MLP neurons of a small language model. Each row is named by its layer, matrix (gate and up: input weights; down: output weights) and neuron, and shows model dimensions 416-511. Each number is 500 + 40 x the weight over its row's rms, rounded and kept within 0 to 999. Numbers have three digits each. A neuron's up and down rows have the sign that makes its largest values positive.
After each neuron's rows, "fires before" lists the tokens most often just after its 100 highest values on Wikipedia text that the model never trained on.

L4.gate2781:451510517459573435467473520504509492450514482483525504596512435478499484597519531474514465480495512447490556538528465493534415498456495516443471481564532468462553477423500538631472501533493488457482466530512504504499503445479550496496526468401549474484515530475509443538440525528529501473
L4.up2781:555510535473472487522472459488502436505543451470529458598536560533510487512478525449514480475556497422471506540470509509491490487516504456473464502467516466421520425522544497472484535479549506473492504467488564510471574495526405499442575526535448496482485497468475480494469537501463512501
L4.down2781:597474494481474488526517461437501517481411507482570491494508471565486543414468541482540532504509480465514484499462523483468460513445473449480469536512457561423460408460570478480497516517450492515551574527477497491585579502536390472473518534536492515473474476498467519488479541522492443474
fires before: "\n", " 1", " ", " January"

L4.gate3159:474554513479445488518465456566479521441479490472538512576490529486535465526462493598551515462463509528495510492511550517519542461546473460402509496489540466483524545558483482582494523495563540534484528465489602419491547553459468516520498449496491503489410503542477540473493494492481489427
L4.up3159:518465474426517540508528504497496458517456473509500550443556472455540453510466490492440490437454549426504533523524493489524474580495512540458505550360452495524550531465511481476497528453457451466403410557456494445517482466549515460435494475606528503489509494526511472419462523499515524518
L4.down3159:507522426499445450531500487424486498534537593572517456502537464478516488524516511512428517440512474522472515533471508457553526472569543552543531478573461490594457483439548519445485468475538463436525442580566493451552470533483516492516496560496562532506527499494541500397478444534493549503
fires before: "\n"

L4.gate310:431512530547532574445482514499477493489508551485389466454516511553555570480435563470451473552554480564498534539503531479521520526478512478439520498510552441526507552502422539544488504477542522536473569491423516529539505496575521480564537450433503460487550502514468533485435504558534550495
L4.up310:531489506491470509549433466540576487460567491559421608456464557507558452509415546510491555532515560523543487470482513542495518456517426519530502539473494484505498482497539492569487576511525430539453519453520470611552524463544530461510445488532544444512471482493498548516402418495521561501
L4.down310:435524518521515516524530480477501455482503477492455456469473464463466575515545483490499541520558465479552492506461500517568475455516505547463497427479575463548445502496486469549504556560513436417513476532463451487475530571495561489572440508525402476493474424520443535571486496478512416524
fires before: " to", " of", " with", ","

L4.gate2073:547475490501457537473449516423546527459490530434478514584537389527566498551447459555472513568501495537460483546496481475531536507509545469443634522414483463445506559436563522543443472518423427569596477483517523513501328477516495486426486469462485463500470547508498464457510492459446459564
L4.up2073:565519496469435517543465418467555488518531420470470482568519462533493448496442563576533512521489585521395480537509448563574525533536437462401526501375522494503520517492469491520515516502480498549502449473487580504537451456573531449442482530526533522500512427449444471582500471457450493530
L4.down2073:453558411536521496602495482478495522493475464458478479509538511533518516568520467534436450531558581519508545503492485554496536472489476530490455508383513517445507585544532467433541491443570487541547393479487504511469449529519458448433415534478450503553572541433506477527506513487544548470
fires before: " on", " in", " of"

L4.gate944:499517509483517496490493520529529533498474479464529470487492481558529485474483500479544536540483459462467514514400583497501518460536469516442526589541513502510479490424554478573465443459589545590475507558545523481497533463525467513463466517410496498388560504499460550540497557512410424458
L4.up944:536532476557488506540510473504575540479476480509478442486505504514564548459525558473549504497565554477500496549464524495526558452533561495498469525484514486534487462467473473497537497511510509516451497533505465507510481520498484497512509444487507445381519488506459509495445475449479532526
L4.down944:524467483496556481524512520504493594456466457462451490497463485542512484457470568414475481596532484503493494508447554497500485447491560508518423467461487503451517463477441483481459520486485454439570485485550468478435527536477466489527517486533497456468523498505470586559506447491474533529
fires before: "\n"

L4.gate975:478537547501501491529474607448518532458573544540560573527518542507520459500554513496390467462507473433509493571487419424592429436482523433513492549459525463516537477512488441595491475466506544474517475483479443433489457460483489437525558503465485388607472448525490553498512491540442482386
L4.up975:558543560483537547445474556556505500495471518476501556546500469558538516509518423466466521547490574452520435475482563526598492458521557549498519540506498555499523461472503599507546491490464503495534514476494453491548409506508493511486474561431512544501457548490507460506531555579531473520
L4.down975:548503431571479534477481449498509546488529577396451598486432457474458576392529485597542459575523435555510470475481448511577535536499460527501450498501508534449513481511563503516511516557518428497473534501467527507562589474466575442486528497548483569541489476462450507448456456509468465509
fires before: ",", " of", " in", ":", ".", " at"

L4.gate3169:454473494546438469449517419502519498502491513525465561521516420518496514568534517463361435497523498519521486550462460518459511505489448450541515454454508414537508534491499500518570490447551451502549531534511523497515505450528554456463511474503474483520452595433507512538481514469545474528
L4.up3169:496451474462453491472438533464515525503459474454506497445475548488536486479502502453484485436508537420471521526541506501466542481512434463462469562457568477479508474532506510517471469434492521536482477452413499453442486435497437537538553518534484415555501559474517424454473535557468519554
L4.down3169:495543563503523516541473475480517492479469551600578562457496415439476499518484494520553548542511476522520460436501470493470476513524615493465478546547447537536519527476493528460490555546514486465459454544559480499497592447480552564504524475457544518496451535485510509496558479439509498407
fires before: ",", ".", " to", " (", ")", " |"

L4.gate2405:517535511456495433448533472478503466500522436426540524471499542517504544484507411508506516578445494497476579475443522544533627428477481486496500551565475505525466533479599551485508492495535438389516509479481565459461487493513431534508461489507518516521472547550479488456444521479516484448
L4.up2405:466561511517475508441496467469516581518522521511485543547429547501468486515552495469521533496489467481477508477520537466550500542478505574429539519525547460518526525485521542541509458433524440509488539458442491491499492526555561479490493413473510395487518507554519481493504414470524550471
L4.down2405:555490459522518549514538530461500497456536528500544520487537438464493445477499533560473507479523536507530518439517520546522507439487570449481503526511424505553420480482497482545530483543553479518494550495525532498483522466563464528469485525494560525453482527455497558495498469419484495509
fires before: "\n", " to", " of"

L4.gate766:517438525477456474464501523406468609447492510518559442497500479497564546523492472521582505536513496507531456600497494442480471480498554476478545591514494550495499463435491474481475404460427485458508527467504464488428433547494480499457513497511486610475467532516501501545473465592526510490
L4.up766:456522484521480490437531464472505543484552482449508549519533494472521549495501504490512510438555449547448522535495467444568461489498556534401507555543568452510489487470484567543542536509529496535516492481564458492556493431555494511489521492543501546431484393468515465489512451490534515508
L4.down766:435542499570574440484468589477524458519455504504476515550487482532589506434509541516428501468409512437510457464462486555529464526486516550516431448500477493479479547578591510545485475521546515519538521460480535555524539560499562450399422467527503499494433472519489531554477503497558508484
fires before: " of", " in", " that", " and"

L4.gate2172:472527508532518430444541485466476544428478500586564466476562488495455461533489528464515538469501543499477466488439490513502425496462522536479527525443582483502429495534520469498478514530458512488500440508484479506522504475499503464499578548505457517543498567506454505540556498516497456508
L4.up2172:457455517523478449586409537508525501525486487494447454428435494524455550499530504519485475501498495469540522487487517472557416517513465602519545516477527538568557479518523514480510455461540478489526520456501557597519503495505528519527455519444480425520474502507512480520506513550506442467
L4.down2172:552451547492470469536445576499441525532506495528468506519510460447462418483510543526495464502526478548441508546504515512496522512485463513443519466536430560498515486395451527513427459512451552455609459452528541395436550470511501496472476547480538420552454434496471484479438507454505514543
fires before: "\n", " be"

L4.gate422:455487521471486504499488476492451531505505482550475506513513544506448440540505545566483555473434458484591538524501523574499455540483492471556529561464542521493470494406537516521473566544521525518502466472511545520469430478525451452599453587499512545468464529591411462475477525501512459472
L4.up422:498530510500494494453415447536535475485460524563499502542543450463543506489534484502522547445538422461501490470512532473488586566525509522460480477467460518527534538526493536527498450501575497443466473570553528531435496473558516499469470392477509561485537454499474466518523459451485451488
L4.down422:481469454469481478551529538520503473423458566547530482446489480513529514528498446489474499556486510632492444493538556453463545518484451518596486556521484453457521408415465471585549598472454489464433434551426488475490551455492447467509457467540489483545507474526559549490586495448486453457
fires before: ".", ",", "\n", " to"

L4.gate1908:450573560508456459428445464489501502422454488455464440504537480521470487556571555506471557555495507475554482508478512566621492493517536475440521516529417495452424528515558407451445501506502491517483510528533534480505521492512489510544521467472453535461515506517507518479450410420475466518
L4.up1908:458457518508480414504501510471458469510527511480412506546574477504473499506469493521493558423492496508535535541474462535515469550530460519501474500518575500499507505519516513510483469522498529561520434456469457499513454479493548491520480525505561492554455516506561481502471479504473508516
L4.down1908:477522439559574540463514496489507519502474497462471502418507495504469458527477505523550472442490521483521466534503456583520457524538467462490505504503516547549621518464490454519536537548563483487565518435557573448503603479536410470447510455519496532521539506517506456472542541463511481464
fires before: "\n", " The", " He", " She", " In"

L4.gate2537:475507577495520436479491545560462470557498520488513504490494505523452473478471491448491561443442523483492473562560565518516433507579477396522455516504473495520562481475477543495473478534540482501511463539526457524545533544477525464462501576474448510440479582502477441449474553454500507464
L4.up2537:557501526442510474485415533512517438470463509535513495443451456444554408461521511459467538448477504467457501484464544540452515386542501445485467548412391481464484497402516453549476481479496502470466474554466480522522561501501477479535500525562468562474528506466445479463479571484524546465
L4.down2537:471454508534511527540490591540441477518516432454448445484402446502475501566451477625533530550472483467554520526523575473507476476487552504449501574437473548508506443447525440479415489514491502470473524536435433460479513447469520488508539522499540540523593412496481457443483530505474553441
fires before: "\n"

L4.gate2089:498453501449502488481487456483509497460526551457471463547551448548477480451478478548402439483548485511476470498486475586514503474508536517401447535522501535494539493466525492481513493570524410460550429545473529561495494569545503453471474450429489452518385474553415526532469520478505483489
L4.up2089:497499480505439533477468588514435569483484473495532532502493486484456414546533558489535512413446577478451506495464435540592504518447489466553477562573551534465500469489536464475481378478557432517559553498507525493517560518498473525488497514518441499538452417464432481452454451514556553506
L4.down2089:525439542486500604433426542418542492530529530486503523492513479568431486513501507488479450428474555488477436534512465572490472553494413528476525526513490600522516480418518582496496534521497469485523450513445481466495662435516430439433468492521468522490473518442468458494486474469460514470
fires before: "\n"

L4.gate2649:467458555515538529410467526519515505516485545503561456509506472451527531505508473483447531477517530505526600458459499531515503459501563502489533537536524468478415435548582528539511540458503520518515508434476465498610479529541463494446516526519585504521510475459417473475488515527537504501
L4.up2649:536518541483489557481480539446453513472488517495524498518559551502503481470493511542532500517556459481515460480450454561546514461503506539459406470468493489495511510448482468443442483501498537528539506610567548595546522502530552508537531503471508464547539484524480535491441464472432519440
L4.down2649:504576548445489505530425427416578533515468511435491465515532470530552493533559537470508468529555548547571514551555491487493420501506499462458455529449464510394520448451538597474520557447500522510423425476491514491556357490534476518469520498561485510520563514553439433481479460490474498505
fires before: "\n", "|", " ", " 2", " 4", " 3"

L4.gate290:531574439432489508509548478501511538485476544495495480404546487541550462482479559493498499422523434581500506563449489439504496430444478529500471500550481508472510490540478438491496483500455425496512462514461486599426538533459477519563501501517542490525546593478461494520481523460501486483
L4.up290:507447456500449570482557540604410457459573516600521493531447531515460453547540499514514453513554568434465463518547454514515489555485559557469499548542567555543477468467532454523522439471499530420485517594524473511558492506437455532434475508512538486513563545489522423407482461528562516411
L4.down290:484462491502508436468561494458525494498500478470545510548512570531549488506498541432509559577531520475501483524486489555495490547416548520515551517471495557499467404481547517502500468531429511485515459500512472497535412537508541509536443476571461542528534509533471440457419525583450475474
fires before: "\n", " ", " Countries"

L4.gate3322:494521471470577507481527539469521492465429559499529467547458524537481460506559545573441405519511539470542631498441553520491451438514461502580435476503474486465520541506582458487500523469517407409486517439456480550566502473462516452471496488547568468535509450428522463471481492533518574438
L4.up3322:523457503486489476539500523467539496530517501527478531460528462497497471458484456402473503520520462565474475541516515509533495531542521520480534522526471574492466549496503570504532514520478545470491550557559509625577479554493528470558495520517498565538493570524536538442548521536523476445
L4.down3322:510508527490539459532492432490471459463477518539487501521535549551547467533499535506474493521526464554496511539556505541470511530468485475501539538526529478561521534520473536553500458507550518473507504540490532456456442513470557538540411454488504519517461444480405461487495484488478517510
fires before: ",", ".", " season"

L4.gate1269:472503517454508534547535530510462465467431470495482414435514559484507455482455490544480516402461503444553532578472456440452521462488451556534495454583479485447524527484462432554468522479497520525481466529507467518510557491555575529538575449499562482537474508539464452464561455497497485487
L4.up1269:414486509513500541552482439502487519511469498478520434543508489494448518500453475526459426435509474521529520535465477412479507516455476497512437500535503513516553510474402480513490559558474486436528570435535501573547603520456437540464480498471598479549479507483499448463473498511457500535
L4.down1269:515498516495531455559427461483573474461503515451508472467478431476484610459462537488484474500499503569521587549531503521526500489540478465468447523477476474517454514462559630459494597562462569500490526505459487589514547467526403502490533487547520434539522420570511401513486483497508508467
fires before: "\n", " 0", " ", " 1", " —"

L4.gate2529:523475547511545505563453540542517535557476513472531508539453371457475495479527493489441519457481499514485538601481392384549496474467481472546571515542506498521518456485452494528519510471434449462548439500487432477493440466561497457554527468486549496419501515588547467537503489529472585457
L4.up2529:459533498482470539499475491433521435456515529495556550411535478556457501504514498509502503588496578475509525475659489482550549593561469564474480503515435526509502458492508487453418485483495423506534488435561549601488557544473427492526462474575477606475549455457496511535465446508572499438
L4.down2529:592495518598589497496532484464459491484507435501534508603511482506434531529479481527461488512536475419512525514501438498439450580551560545467454526531507539490538499536509505648545534499530460471465516477475468502501592498576462506519476502521497589514502545493503569432514461593476441510
fires before: " of", " in", " for", ",", " at"